Weights of a small GPT-style language model, trained from scratch on English Wikipedia.
Size: 10 heads of 32 (2 for keys and values), MLP 896 SwiGLU.
Architecture: rotary positions, no biases in attention or MLP, tied embeddings.
Training: a variant of Muon for these matrices, 909M tokens.
MLP neurons of a small language model. Each row is named by its layer, matrix (gate and up: input weights; down: output weights) and neuron, and shows model dimensions 32-223. Each number is 500 + 50 x the weight over its row's rms, rounded and kept within 0 to 999. Numbers have three digits each. A neuron's up and down rows have the sign that makes its largest values positive.
After each neuron's rows, "fires before" lists the tokens most often just after its 100 highest values on Wikipedia text that the model never trained on; "fires after" lists the tokens most often just before its 100 highest values on Wikipedia text that the model never trained on.

L5.gate252:503499541573473575578507491565451466548496535477504469480503516553528462527465508425466491446439530507604477588473410478509628488308540525509553537457520509439526557553527517445499498594481511575550488475544505489556503510509512549468491513477542505547517428559489570568482450541446454376598513489465468454532476443573492531514511562618458456488548464500493514464501464482501508538518478498557493483552429557624470622332471539418413497500468525531479572442440499497468493557592534493447457588516619459502434535500534507562536458592455503464501432564570570534504513501372513455
L5.up252:534481536399558426447509470518538482497503558488576558449587510593545493431599455490511555559576569509549549495503520486465532521520516454513496580502468569420487592544567534445482460506612562520512456438462362541501446503527461445465472487539483504559500448552585408529492501477488558553442534484495430412471537433593491492466529502543526517522387473529504471485548497531517573567478467574507521474621461504533512512477484528462449514498468442409576467398519521571559498577471451465600549495434451446529524500397464509514420479445424507518491498461444420504500512507556532409
L5.down252:522501487491457486505439507471532582495472421468500475552385488491484458503502512527523491508532428490495487528539543505455528476454527473483530439448496444477494430515493478510464505507454585527489506567493482452556424523553458541523484513487544497481505565521535497484582538485413439441439627495518515553573388506476486516500521467515524545511535575545520481405489519428344455431552442571586617462532506601476556539517534579486508444516440575526375407526500498604440569415544379498446497493550534533480530464552564489488447479470515454476522579404519597506459404444601503628
fires before: " |", "–", "ry"
fires after: " |", " H", " K"

L3.gate855:520393489495479505555488592469494508456572505557484550536480524578455510442509415489521510452506466524487394428523476504483461509441463546510466485536395481374401413505465443548448470538469467477539534604453548466474538434525482511480478513497463539502485590498525484536402536431500413552441487444497519497570475418444491443482452501484479548482487506489542508477468452566439467556469557522488413482438465364488496479526438575443542533488536607485494514419432488536426486567622392525568564425522521559374406565525489602423470462577467478488493574480430564543438514458544475564
L3.up855:564512565511523523408371495512598461516519563453466569508659478502554509457473413519394445476513473459521412478539375555488538438480556518467517523473420561524477498641430553405550422452479544506428586371546491467599521516512467503594473448470558565506490528546498476492532479460466608469538491493534525499494557455515438428516507499536428477533494538568552514518505565465523423545525541446392594565531615566467514475449627594502493534515525492520406481560533527511485526440514482494488460467609488522531517508424523549478510449447577487483538518509478498427515421545548480533
L3.down855:502502603486552514490485447528533521457518554466537523574382524474490576508559489534506450449486554506443520480576570467512426430477428495525559611538533489500470516570498566479597471485464415473564526496500461417453513494522437595453507531486447445464373522384506417477494584494538438459460471510549527517572448409479481495548470548568496532467548553539456540441531481479464472445413496577497395476538426504455510447469529547528494419543439585482501524565388576521441541597565499497520546453533474484548409430519541478490528601488486530435528485487498520564511476464553497595
fires before: "7", "8", "3", "4", "9"
fires after: ",", "0", "3"

L6.gate877:500522486437460527515524534475560593520561479520437462435460502471461519547574479448421426493486538544429550489602583451490455465554486509484555490461508464499492467540493429548397432508473487450530538583516505468631403445510493557413688564558539515429495479559484455475451447488444535468520501450551487574519550519593463492415485528525503568459548583477537524460494486506505465495466518494517502510445466508434504468480530437573504512503551476434522545497422479529490563533595378494508409470437491556429516507565498567514506526459521491569575508566535522544534415586427445517
L6.up877:577530460486515459455466479458506533527550535512444535537435581512516519528464390525475480522509406573493516441460534496412547413665509534455461565560486566467474560524465462569449430468573568537497471478522496494514518472556582468562499547458491568550493471463579469528585534517466505436533545530383496474426493521483521494470446504530566521482526526535533569528484530498499517434491458539534410571472521526485531494533461525525496636627477483525385500523521558444501450501520411545487562434564597534520542495558484491424412474459548442555465460469360498509454391557484489508
L6.down877:436551422505412534478514552495485460481431494565555524518461487498549501529489490431548526477480543564471465434595515458509425492523564559501427468476579496502554520488504497528662551519430449489566586510543457471473501586515498499528591524490512504491535475502443494526646573545492501525447487495483480407559428466533546483484556368482552537489567472470517388524534475501546513519600523527482536447468487590449429562430432438488505504498475459481563421560549526664544549555473410471482551537479453478547464420474555576475469482594515460444542474484530474541456569574568472592
fires before: "7", "9", "8", "0", "3", "4"
fires after: " (", " in", "19", " the", "In"

L9.gate206:552553469485503456501508534437524524468441547576458606532488548511510512504551507542505497506527464471464518474483463443492528485547512384483548496501538484466458525514403439503484340488438588475381481532498483493559517437515480507426511500518457569447479461540428480477410615478531487518471487432525527540436495472498577525542451646503543508435528487515474503494411647521522444564512523448483551526393546529464515584406565551503444399413494587488563530494525566483452500574544496616513585473545406479505484632452564438434519446445446529535545415437498474478515509528511483544
L9.up206:517494583535572593393501490519455524505527461373520512527582526552496480421564470527564511556540444449572503602476430497473486527620505444507601562536464504562504473498437481545493579493525568587579435530567513507616495468484483510474532506518630493612381469526479482411624589480462475419491494600434598490461562571562524496516440500523523521492532470575540475434531434480514480499498494445547440520521430558511520495488476544527484503533505441514460516457514440534585516531620549501498504468561477557574451534605476471467536416455501526604453543491463501455528480481446527433
L9.down206:573451527512400441429450470477526605488488521574514501529494527440483513517566537404467489462502471456510583458506513491389516454592567548489546508547491481463512501451488572575480477410417537452606508489541563451521530455514471490394581420502507483483406489551526528432435490518420428489496554539389464539460457489446412451498477599513486556474507435472550476449481420520544473526465515448541532456449573492499604499484512563485548460504534471508499508601539452573397455537509505465556542458411443516435485555453551397491508391572443497389514515561496514533494357541485547587
fires before: "or", "ect", "ut", "os", "est", "ident"
fires after: " in", " per", " ex", "er"

L6.gate614:404492563534426516487480481496562420460483454510541501470515459474437453558539501513495441587475414478533502437500527450462631466425485539490523485585628530505405552475516450597393461433462532494536488465581433475533468571469560573529531486503445477614517427486512409565426489494495504521474440490477451461528601556531490554483464505612562557452550427432526453481465569547488551473496530521387526487508429516454556617494543486545441449461539477548571428512438562582507471511577498539495484489543455520551499460506521446501506452455436456507509428600457439471341548520524542455
L6.up614:447428482546532493447455465490497530522404476582591540513493427486552520440505461466558482552542468429465487571566457459439523509426547590454478496564525333583593467466502489550480431492419516523588570418516539445548476491529583463551508477467532543540450431537356475492477602488491516437496565589569520476526501452414528547525467516536453543499626511519516550478516493544527500478572449467466514495467514576510530505582589564463443474417487512517448443526558503480513477516469535496502484532466469451475390524459491553502444473554485444523482465473404498532463530456484473483
L6.down614:428506513576507424343411555434518404574465428526483514554505512504492472495463491393511534518477503490371510541522563524527450382544478543524554538507507509513453434500452530506473529437524466462483484531472452526520506421595528432415550518559513533486545384467489438489508465507525517518508428427463572485389516491474557566439533573495481571501475506408505455496547441454536474534491517464536487442505567580373534557509525611530520436407532466482578468481493544492439465490484513525508562410466501534543466513462501526489429459538576513517581430479398475545438566436508513454
fires before: "ect", "ess", "os", "or", "ec"
fires after: " pro", " ex", " Pro", "er", " sup", " re"

L2.gate723:439493538495567473466486507589539533488555533427536490507456513598564474579477468537394500530565523607480547506499507492460522638596482487506558465508483427479520440479566648497461467541531559518525428507561557491483457481507499499470601452534442408493445463511491517496514506437460463595602475497453549442396510446436499579536509433456476556462432491562473525545488480489484512564540456522468538481525535467591471541371424525483463449542487463473489489538478592520435467613509552525460490516498613527481484492559511535418511469516507453472436598455500492549469456446542439558
L2.up723:466559521530456515579537531505510481440442446472559553473525572506585479559436515482427400495609463567460539530513510472485575518489500483476525578484473471600511421417455494415416506407473501535488463472543454518516469468556505467494540497578596417534457477440503408496429481483453513607419385483404562439530537606428518563502475429592472622441487512471464497531456501518547553460530542480476566534561592438521555530524346533474481485516387448555546509469501527565430470586513543503435475487488560524486497509514535542451486443505496555499460464470545495412475456502569477521
L2.down723:461496438470477441473405488514530464388534488432521616488493523667466489537470483516520445479456517489451492470518393545470504498527480522511525531464469477506548460529469545549504358485520485465483497539495531441438486439593482494489509489470550521607435509522550444472530485568500465531460440495433559498493528552409462566517510467575504467587439414531564445484539542503486391438551531542590463471480460573473494489472581409476354380524522531549568488542489423466548509558535490513503557524489453403395415496487398520505518476442498499477479458511438553557540504505506466483
fires before: " |", "2", "4", ",", "8", "0"
fires after: "7", "9", "8", "3", " 13"

L9.gate817:470542503512501630487479481427474536519503616458540510448591543470490506459527504500474526477404535461451479506538467583512510501419550522505415496470454516557492425537492444553587473382521460454550537460443534460505488504524459594388441502546568531547487513513510445548469453477525540339499438450532588483476462541446442439549492563441551493456483510511488407535437588594547513540488553533469391529512436550492510573441415539514503461493568378492415534433565448517517419595554433493431505380458496407522500435560530511484509454488438517527584535537560488553538499502461454494
L9.up817:498520510473523487475499509468582517527461455516503489498590459472430504591502506495583530480469429470505499393521553579488490493406479572454553456466533474511571486392496530475447451580474419471482539466460541479512573455472462526465508473493485491482483501520435480493512500478494554411611533476552510454421515436443348541538440512589518575383600462448537500599465595585487434528507579505518442530493450478530541423540475521459526480453560452572446482437519436514532569451474376492535542495606455471516466464419590549420519448565468498451515467561559440503419520448502451461
L9.down817:434409523523505643585444530487622590514565439488552551511497563490483524460560500471558522390525486509604500446511574607503451535404522549505557498404530488523528513460449479536440488537606453558552539491498506481385542459524507508431469485511533490493509549544542454475483457520531523449468541521533481355493576458434450493515553535517513445343493463464474507565505534518524368589518585532510511514438442535404456473497455515503449457478499534498386533455502360520514477563495481499488475403481400523581468489508540565439480477569525528432527450471501464531504485466524534509
fires before: "8", "5", "4", "3", "9", "6"
fires after: "\n", "–", "-", "19", ",", "|"

L9.gate431:480570519582531494459512492561499531420428529500482515471521505452477452484481571532419481480515531474434525492482577509509438571432467480509423593507506595494497534536452490521556511520545499493518427489542476417463573445437560509432497475521527415522502565454547588454508500542450533497562491475560461427441532405522535496447534401510595541408589489488499459573502451497382429525467522533588602593437447547431495474537465475532496490547447408446513433447569512377562511540490499428552528422528449395430416473543545521472456516541422484508582543427528448454533519505524380542
L9.up431:571494661536477568531500518447491548570485415473486469446476488508432509508448531491543486524516492518539433538539478500555438470557545464593462476470552424568516496500413405481532569516628528489505474529469558504509498499517563523462382518511521592477533494474547436451533514488528545422428495439495479578447426460529485512547438418431542538583446502443458496473505570469505592486462512462449555527429505535513476585489475501624513475520421470461496442486486480398456513494513498560399528478511535491576514414502488448573418471427416468437586535481473520515601455646491563550
L9.down431:555505467526556440526522465477496454584523525433476427509517556403560509477511518465482460360524509467437600540524547328463528476592579505537466578520519473608536445482431432506527440553434506447548523482458493442519450494527505508474478600505550570496526540598472526495536501493502427484510528531529555514515514477377535544496474406503424653518527496511568400534421456474543496501509527541481453504515501445523493597547457570544524497524585445522483469604464473389468528510515523559541474421453555485402442525531572495494502509549502474446485514524507460556459435447536479557
fires before: "8", "6", "7", "3", "4", "5"
fires after: "|", "-", "\n", "19", " |"

L9.gate67:529513559527553473510474451493572503513505508466453479547505426556568469515508486444586517484505527503504528604519631519494475425586597453509532536488550515539430475506500553439488470466484647469519469447615538493534606487473518506427511491532508503490471497549414476599530490531501563550507489465471464428601563498449480428500396540403594517588533541554490454440562445489602568470587580537535458566450532426482431497481455553456496435516489540484544444439508516525525509525466545630551513547469524532467433473495481569494589484498548534536491500474456519447440489497568428589
L9.up67:502454458512543547477545500579546526423464460494542554534480503488546479540497529559460502561492547508424551485538482484480512547463545495559458520511448495418559436385504428456522466459556552497626459500587504593517552464585399483457385509482540529544587526541633565510528487602444491566440432506494459534503563555437543475397504487457616533495535503448471541474627486502510470576543519552460517548555563396519487527534553483473472408448578500511462460539485491540500482545514487630468507494620465442527549525487578475455482462477533525441477483519494420470449423483464497552
L9.down67:563449479555482482567388491503495544487515523506445582484518577476461516529597431559447505509462396491442445494492489503476513480501446398497499457569537477443522470462476544406525426473538456451534540495543510490616470429468388492531459460430532503498480549498541531508532486485544443536454480595548486471518459408449486572483509430567494507463454463512536527520393441514524498495433474508511487295505472530509469501442527497480508495430493556533361558541462487438543531481427557504481580440403528417495563434523518472452469494530471549492476666519432540566566443493515515575
fires before: ".", " |", "2", "0"
fires after: " |", ":", " f", "–", " 3"

L9.gate238:485446516567506510586489476482517471570424552522519455507508428485592510459564623478437397462568453473513572450501574586488464532507478490480511491505499536461433447554456492510374475491525574570533424446500489366621516562462472509509549607535547481538507463450468494560491504603488508438506480474473438517422434402450491508469529541548422620470582444485443375524542424453569482563487491580471497577539513533486463541499462534546498522451518474574568486483482514483503495504511475559528500502498489467498544479512496520499539527499538469487584487494545370452492496519590398531
L9.up238:503527493461493513496510536486499523528532529488385448486525586614354481549484542485452499465500512471326475520605509523599438480415434531510487575507473533451527482474524496505481481528460535543474431512422455522558544633519490570417453521531462507530424531486482503527500532486554497519522534500469458490482480505464427447411559465568579487475494469434452453522590587516475503485464452502458468552493485546557443587562432590504484420450497408387546493379502436423498367443538471476564426423535499575457436476489546563488452491467435486522555488569515406444438531541542487453
L9.down238:597566541519381534537403527504519517542515528582507462494526495524493497398476530491468576555406591474484417494498548515516527485456518476574494445516492396551510498539535441471537552510512603509632563522455415462474484456476428501486452440513425539516582460572537484465540462509465532537469565522475459385531454635404461458476452437536518515402473520471550379475384489514540470584462501479511523380457547519460468452455482453502535432468563488526431487522515406390555441543491575465562617410473435531519463507542489494499487508462454499443456556510481437412558444462470521521
fires before: " 199", " 201", "3", " 198", "9", "2"
fires after: "\n", "-", " |", "7"